config.yaml
n_layer: 13
d_model: 224
n_head: 7
n_kv_head: 7
head_dim: 32
d_mlp: 576
vocab_size: 8192
activation: "geglu"
norm: "rmsnorm"
norm_place: "peri"
norm_eps: 1e-06
positions: "rope"
rope_base: 10000.0
rope_fraction: 1.0
qk_norm: false
attn_scale: 0.177
bias: "none"
tie_embeddings: true
parallel_block: false
extras: ["capped logits"]
init: "uniform"
init_std_qkv: 0.0394
init_std_o: 0.00773
init_std_up: 0.0394
init_std_down: 0.00773
optimizer: "adam_atan2"
lr: 0.00144
beta1: 0.95
beta2: 0.95
weight_decay: 0.15
lr_head: 0.0188
grad_clip: 2.0
warmup_steps: 583
schedule: "wsd"
decay_fraction: 0.741
decay_shape: "linear"
final_lr_fraction: 0.05
batch_tokens: 65536
seq_len: 512
doc_mask: true
train_tokens: 570500000
steps: 8706
dataset: "wikipedia_en"
MLP neurons of a small language model. Each row is named by its layer, matrix (gate and up: input weights; down: output weights) and neuron, and shows model dimensions 80-143. Each number is 50 + 10 x the weight over its row's rms, rounded and kept within 0 to 99. A neuron's up and down rows have the sign that makes its largest values positive.
After each neuron's rows, "fires on" lists the tokens most often at its 100 highest values on Wikipedia text that the model never trained on.

L10.gate208:54 47 56 63 43 49 26 54 45 52 41 56 54 46 43 84 59 42 62 53 36 52 36 41 70 37 57 46 74 53 36 47 32 51 65 45 60 55 53 38 48 53 58 56 49 60 45 46 61 46 42 56 50 57 47 41 36 62 56 50 42 42 43 53
L10.up208:31 49 47 61 52 58 47 61 46 50 69 34 51 45 56 36 45 37 57 60 48 57 50 79 45 56 63 56 48 54 56 30 44 51 41 47 65 54 44 40 45 53 60 48 50 60 52 52 39 56 38 71 74 50 55 57 54 28 60 51 52 54 41 62
L10.down208:52 56 56 58 52 44 62 51 56 49 36 47 54 52 56 47 47 58 37 39 42 44 47 34 50 65 57 42 49 45 46 54 53 53 51 47 42 47 55 54 36 46 43 53 53 29 43 47 59 52 62 12 37 59 46 44 46 63 58 38 36 47 61 44
fires on: ".", "56", "12"

L4.gate510:67 57 37 25 43 54 70 39 34 63 76 33 46 47 64 55 74 57 50 45 56 53 43 38 53 57 57 63 45 45 48 50 43 39 45 52 62 71 47 49 44 44 39 48 48 45 57 42 40 68 73 37 48 61 47 40 38 52 69 69 48 37 57 43
L4.up510:52 52 51 32 23 40 54 44 61 56 52 51 58 59 55 59 50 54 41 48 45 46 36 38 49 48 72 62 48 50 57 43 41 43 57 48 55 38 45 48 45 53 53 47 64 41 44 48 44 66 52 16 48 48 54 41 40 63 44 35 62 50 54 52
L4.down510:50 47 49 79 68 65 43 63 53 51 39 49 59 45 46 44 56 49 54 37 33 46 67 61 56 49 40 45 40 62 48 54 51 46 63 64 52 50 56 52 57 42 54 55 54 67 54 40 59 40 47 65 60 42 55 51 60 39 40 64 49 53 54 57
fires on: "–", "−", "/ ", "ac", "and "

L6.gate57:40 69 44 62 56 49 54 45 61 56 33 52 54 59 43 49 48 36 44 54 64 55 46 47 60 27 38 51 63 36 55 26 55 49 44 65 43 35 33 51 53 46 64 58 39 24 43 73 58 57 50 38 39 32 48 55 42 42 50 51 32 43 54 61
L6.up57:50 52 35 49 48 61 47 67 45 46 56 45 52 72 71 34 59 58 77 41 46 49 64 48 59 60 43 47 44 45 56 39 61 56 42 54 41 56 42 53 57 58 50 53 56 75 38 55 27 40 61 60 43 31 46 42 59 69 28 42 64 43 31 39
L6.down57:47 54 44 53 54 54 52 33 38 61 58 43 63 40 42 55 63 46 42 64 48 62 49 44 58 49 50 42 60 46 48 37 34 61 37 38 46 22 38 41 57 47 57 58 41 37 55 78 67 48 47 27 41 57 62 48 45 40 73 64 42 39 36 65
fires on: "\n\n", "\n"

L4.gate108:46 39 45 45 39 50 62 48 55 52 64 48 56 50 43 62 31 43 49 71 48 49 59 51 43 43 62 41 51 39 47 55 59 43 52 35 49 48 47 53 38 67 63 35 51 58 38 42 61 52 50 51 41 36 63 36 42 61 51 32 54 54 58 52
L4.up108:62 51 47 57 52 61 68 72 48 57 53 59 42 33 43 58 46 38 66 53 41 46 51 72 45 52 58 49 43 55 50 35 49 36 44 43 49 43 62 58 36 53 45 35 67 53 41 19 57 52 63 37 63 53 61 36 38 39 43 43 37 52 52 43
L4.down108:46 56 49 60 52 60 49 64 44 54 36 50 39 40 55 42 72 49 60 39 43 38 43 53 48 54 35 45 45 59 41 53 38 48 42 61 53 53 59 47 49 52 61 64 49 56 50 59 51 46 60 47 53 59 37 50 64 25 64 43 41 33 47 52
fires on: "|", "–"

L2.gate371:67 52 51 66 50 47 51 62 57 53 62 47 61 64 36 40 49 60 42 49 44 56 59 40 43 43 39 48 39 50 65 45 52 52 54 18 46 70 53 46 49 59 55 54 58 49 53 57 54 42 41 48 48 36 68 55 67 49 31 29 50 47 75 58
L2.up371:55 52 59 57 50 33 49 45 63 42 53 44 52 51 57 54 43 48 47 53 48 48 71 56 51 58 43 39 31 45 58 53 39 42 52 45 44 56 57 59 40 38 30 38 65 58 58 51 58 50 53 66 56 54 51 46 58 44 30 51 68 39 60 41
L2.down371:39 51 51 36 47 45 48 31 41 42 36 45 34 48 44 62 57 39 65 53 56 43 37 69 54 73 51 61 55 45 52 54 45 53 44 72 59 52 48 48 42 33 39 40 40 59 67 38 50 69 54 54 46 55 34 50 49 49 47 55 60 54 36 56
fires on: "F", "led", "il", "ed"

L2.gate35:41 66 37 46 60 42 59 45 64 46 45 55 55 45 40 44 44 55 42 51 48 47 49 53 55 34 55 36 60 56 47 48 52 61 58 48 62 26 35 79 49 49 51 60 28 45 76 59 34 37 52 39 64 42 31 42 64 50 56 53 50 62 38 70
L2.up35:16 48 39 53 58 42 45 58 29 45 43 47 59 60 64 43 75 46 58 55 35 58 47 52 60 47 69 46 63 52 60 51 50 53 57 50 41 39 56 45 43 53 62 41 39 56 54 51 58 47 42 62 46 53 62 45 52 42 65 53 58 70 36 39
L2.down35:55 48 59 52 57 44 51 48 62 58 41 60 49 59 38 53 40 59 38 38 64 43 56 35 69 38 46 48 49 32 45 48 48 82 43 38 64 41 34 55 55 44 41 50 45 56 79 48 54 44 51 42 57 60 38 62 51 30 67 29 44 70 59 53
fires on: ". ", "\n\n", "). ", "\n", ").", ".\""

L2.gate330:37 67 30 51 48 41 48 52 55 60 46 38 46 45 46 46 48 57 54 46 51 54 48 52 54 44 37 42 53 46 47 40 47 47 53 58 33 45 66 42 36 50 58 49 45 67 41 68 44 28 59 42 63 40 35 58 42 42 42 68 61 38 46 53
L2.up330:38 65 40 37 55 51 31 57 40 45 51 33 48 48 56 32 49 43 66 54 29 50 41 73 56 59 58 47 43 54 50 44 54 42 59 57 36 57 52 49 55 48 58 55 40 29 57 45 40 45 29 69 44 47 57 44 66 56 40 58 28 33 40 43
L2.down330:57 45 62 61 59 60 74 50 48 48 59 57 50 56 52 51 53 61 38 56 53 51 65 27 54 55 59 63 53 50 51 56 54 61 43 32 57 49 38 63 51 60 35 39 45 63 52 48 63 59 46 40 60 58 59 60 50 53 37 59 59 56 55 63
fires on: "; ", ") ", "\n", "1 "

L2.gate345:67 62 60 41 29 52 53 56 40 57 57 43 42 40 66 57 50 57 51 65 40 58 48 43 42 42 62 48 38 44 68 57 56 48 31 43 54 52 36 39 40 35 58 29 49 48 28 61 63 56 44 44 51 59 59 42 60 57 53 54 43 34 58 54
L2.up345:53 41 57 44 23 57 42 41 39 50 57 48 68 35 67 65 56 41 65 53 39 51 51 57 36 52 66 53 55 62 53 44 47 38 30 45 51 43 49 48 56 46 52 30 61 57 31 47 55 61 45 41 48 61 53 46 49 48 45 59 31 52 53 49
L2.down345:37 36 28 57 69 60 31 40 63 51 45 39 56 57 40 50 53 45 64 48 44 38 65 55 52 58 39 59 74 50 42 40 43 48 53 60 55 41 64 55 50 58 42 63 60 51 65 44 47 55 61 41 46 47 44 51 41 37 58 51 53 59 50 48
fires on: "–", ",", "N "

L2.gate355:50 44 49 67 67 68 47 50 53 47 42 57 74 53 49 44 36 39 59 45 52 29 49 52 55 48 52 53 32 51 62 55 69 50 49 59 44 71 73 63 55 60 32 65 35 39 56 52 49 58 67 49 53 38 50 24 44 47 41 60 32 54 56 43
L2.up355:38 45 68 54 39 60 36 56 49 49 69 67 47 47 56 53 46 45 53 38 46 51 44 47 57 47 32 61 32 71 52 48 60 45 48 51 50 45 38 56 53 48 42 48 65 43 43 47 50 42 58 52 49 48 48 46 59 57 20 51 61 49 29 40
L2.down355:54 61 32 52 64 40 65 38 54 46 38 32 60 45 39 40 56 54 45 62 56 51 63 51 43 56 53 41 63 29 47 51 43 42 37 45 54 53 56 35 41 44 60 53 40 59 51 67 45 69 48 37 65 45 46 63 44 57 62 53 55 52 58 54
fires on: ". ", "In ", "\n"

L2.gate146:49 52 71 47 68 49 50 63 38 42 49 45 35 57 57 57 40 54 64 57 31 52 58 51 50 31 54 43 51 44 45 48 38 38 62 61 51 81 34 37 43 51 61 59 68 48 33 46 57 52 46 53 40 59 33 58 51 45 53 42 42 62 48 53
L2.up146:43 47 44 52 65 54 28 38 42 52 43 56 60 34 23 46 33 47 54 55 45 59 47 57 52 62 30 61 41 50 60 60 35 44 53 43 53 47 53 49 66 49 48 61 51 46 42 52 40 54 42 63 51 66 44 51 54 41 52 47 46 43 50 23
L2.down146:49 44 44 42 21 42 63 48 45 51 50 52 48 62 69 39 56 56 37 39 75 40 44 39 57 50 49 49 53 61 35 48 67 56 47 47 59 31 62 63 46 59 44 54 51 56 60 51 51 36 69 29 56 33 73 50 59 59 58 47 50 45 55 56
fires on: ".", "|", "ther ", "/ ", "; "

L4.gate29:57 81 50 60 45 60 62 65 53 52 60 51 43 52 43 47 39 58 52 62 64 47 63 43 60 56 37 52 44 56 59 44 46 48 35 37 43 37 50 54 48 39 66 60 36 55 49 44 42 40 46 57 59 42 61 55 58 42 54 32 67 55 59 53
L4.up29:53 55 36 30 62 35 40 36 68 40 67 37 64 42 50 56 53 33 49 41 49 64 55 58 33 36 48 44 53 63 55 48 48 47 27 47 55 60 41 58 60 45 45 49 53 48 37 76 46 55 62 52 53 52 65 53 73 64 34 51 51 48 51 42
L4.down29:48 71 49 48 46 25 48 54 49 53 57 19 39 61 45 62 71 46 41 62 59 52 44 49 51 54 35 52 44 61 42 56 51 57 59 40 66 44 52 54 38 42 49 52 48 62 54 46 49 55 51 40 50 59 67 55 45 46 52 57 48 43 49 54
fires on: "F", "f"

L3.gate153:58 44 41 45 70 55 45 68 56 54 65 57 47 47 37 31 54 73 46 51 65 40 41 44 41 53 56 52 36 47 58 45 53 51 60 50 63 40 53 35 49 58 45 61 28 42 62 43 36 51 47 49 36 38 55 47 40 47 50 55 47 64 55 50
L3.up153:42 58 44 49 33 54 50 51 52 51 55 58 42 60 43 56 73 62 71 40 69 54 45 44 54 40 60 68 45 31 58 69 54 49 32 47 62 43 48 36 39 44 50 43 48 48 49 57 57 41 67 54 53 51 63 52 70 59 55 57 42 43 40 47
L3.down153:49 43 40 59 52 48 56 61 54 48 56 40 48 79 53 60 51 74 67 57 53 46 44 62 48 74 54 47 37 73 51 60 58 51 42 45 56 50 60 50 46 48 44 50 53 59 46 35 40 61 43 29 47 33 57 45 42 40 54 46 47 56 46 46
fires on: "ab", "sk", "sur", "ap", "ro"

L2.gate67:41 34 46 58 49 43 41 60 45 41 39 48 60 41 50 67 34 46 56 56 66 55 45 44 63 61 45 44 60 66 55 50 45 43 43 66 46 46 59 53 38 66 29 35 58 55 51 52 61 47 52 46 60 54 51 42 40 42 54 62 48 50 41 54
L2.up67:32 63 39 69 38 56 47 52 43 39 44 53 56 34 69 55 57 54 62 48 51 65 26 52 56 49 51 43 56 38 52 50 34 63 34 60 42 55 44 47 43 42 41 46 47 53 58 60 56 56 58 70 58 57 53 47 41 51 64 51 59 49 56 46
L2.down67:66 37 55 31 59 49 47 47 54 64 56 49 44 68 32 44 40 51 39 52 48 35 75 45 40 49 45 61 44 60 54 51 69 39 63 44 52 40 55 57 55 51 60 57 52 54 48 41 54 43 39 20 37 47 49 53 61 50 44 46 43 51 40 54
fires on: ".", ". "

L4.gate564:57 40 55 55 41 46 59 64 54 44 62 58 29 61 47 58 57 67 40 50 53 54 50 45 71 50 58 38 53 59 43 51 44 51 35 46 61 41 52 49 28 48 47 33 50 47 57 56 50 52 63 44 55 48 79 48 63 40 49 44 38 62 38 57
L4.up564:51 54 63 51 42 51 40 50 45 39 53 46 27 46 72 53 44 55 52 49 37 39 43 73 59 59 43 39 60 50 50 47 66 41 53 56 50 37 54 39 43 48 37 44 63 35 48 45 64 54 67 41 50 60 54 50 59 40 62 58 37 59 39 66
L4.down564:47 53 44 56 66 58 47 35 50 49 36 33 67 30 50 41 52 22 51 35 35 45 50 60 43 60 42 64 53 41 52 38 51 47 51 57 52 59 51 46 70 54 46 66 44 65 54 39 54 43 47 49 42 53 19 46 40 42 42 61 54 42 62 61
fires on: ",", "and ", "Brun", "28 "

L3.gate395:46 61 55 54 61 61 84 40 50 52 44 56 50 60 55 48 66 60 44 54 50 42 65 40 48 49 52 61 59 54 43 63 63 57 44 48 55 56 71 56 46 60 50 37 31 37 48 37 55 37 43 47 64 54 69 32 49 64 58 56 45 52 62 50
L3.up395:46 59 53 35 58 50 47 54 37 48 59 50 49 29 55 67 56 31 48 48 43 43 56 56 24 51 55 40 51 54 54 42 50 27 51 48 50 65 66 45 63 57 41 46 58 52 42 46 55 60 50 51 63 55 56 27 35 50 62 52 37 45 56 52
L3.down395:57 48 44 47 36 47 32 53 62 58 66 45 54 45 43 40 23 38 49 44 47 39 42 57 52 58 47 43 38 41 49 26 43 49 65 69 60 43 51 41 46 32 46 69 71 60 52 52 34 62 58 52 47 41 33 62 35 34 52 45 53 52 41 55
fires on: "–", "Sec", "Hal", "national ", "ce ", "disc"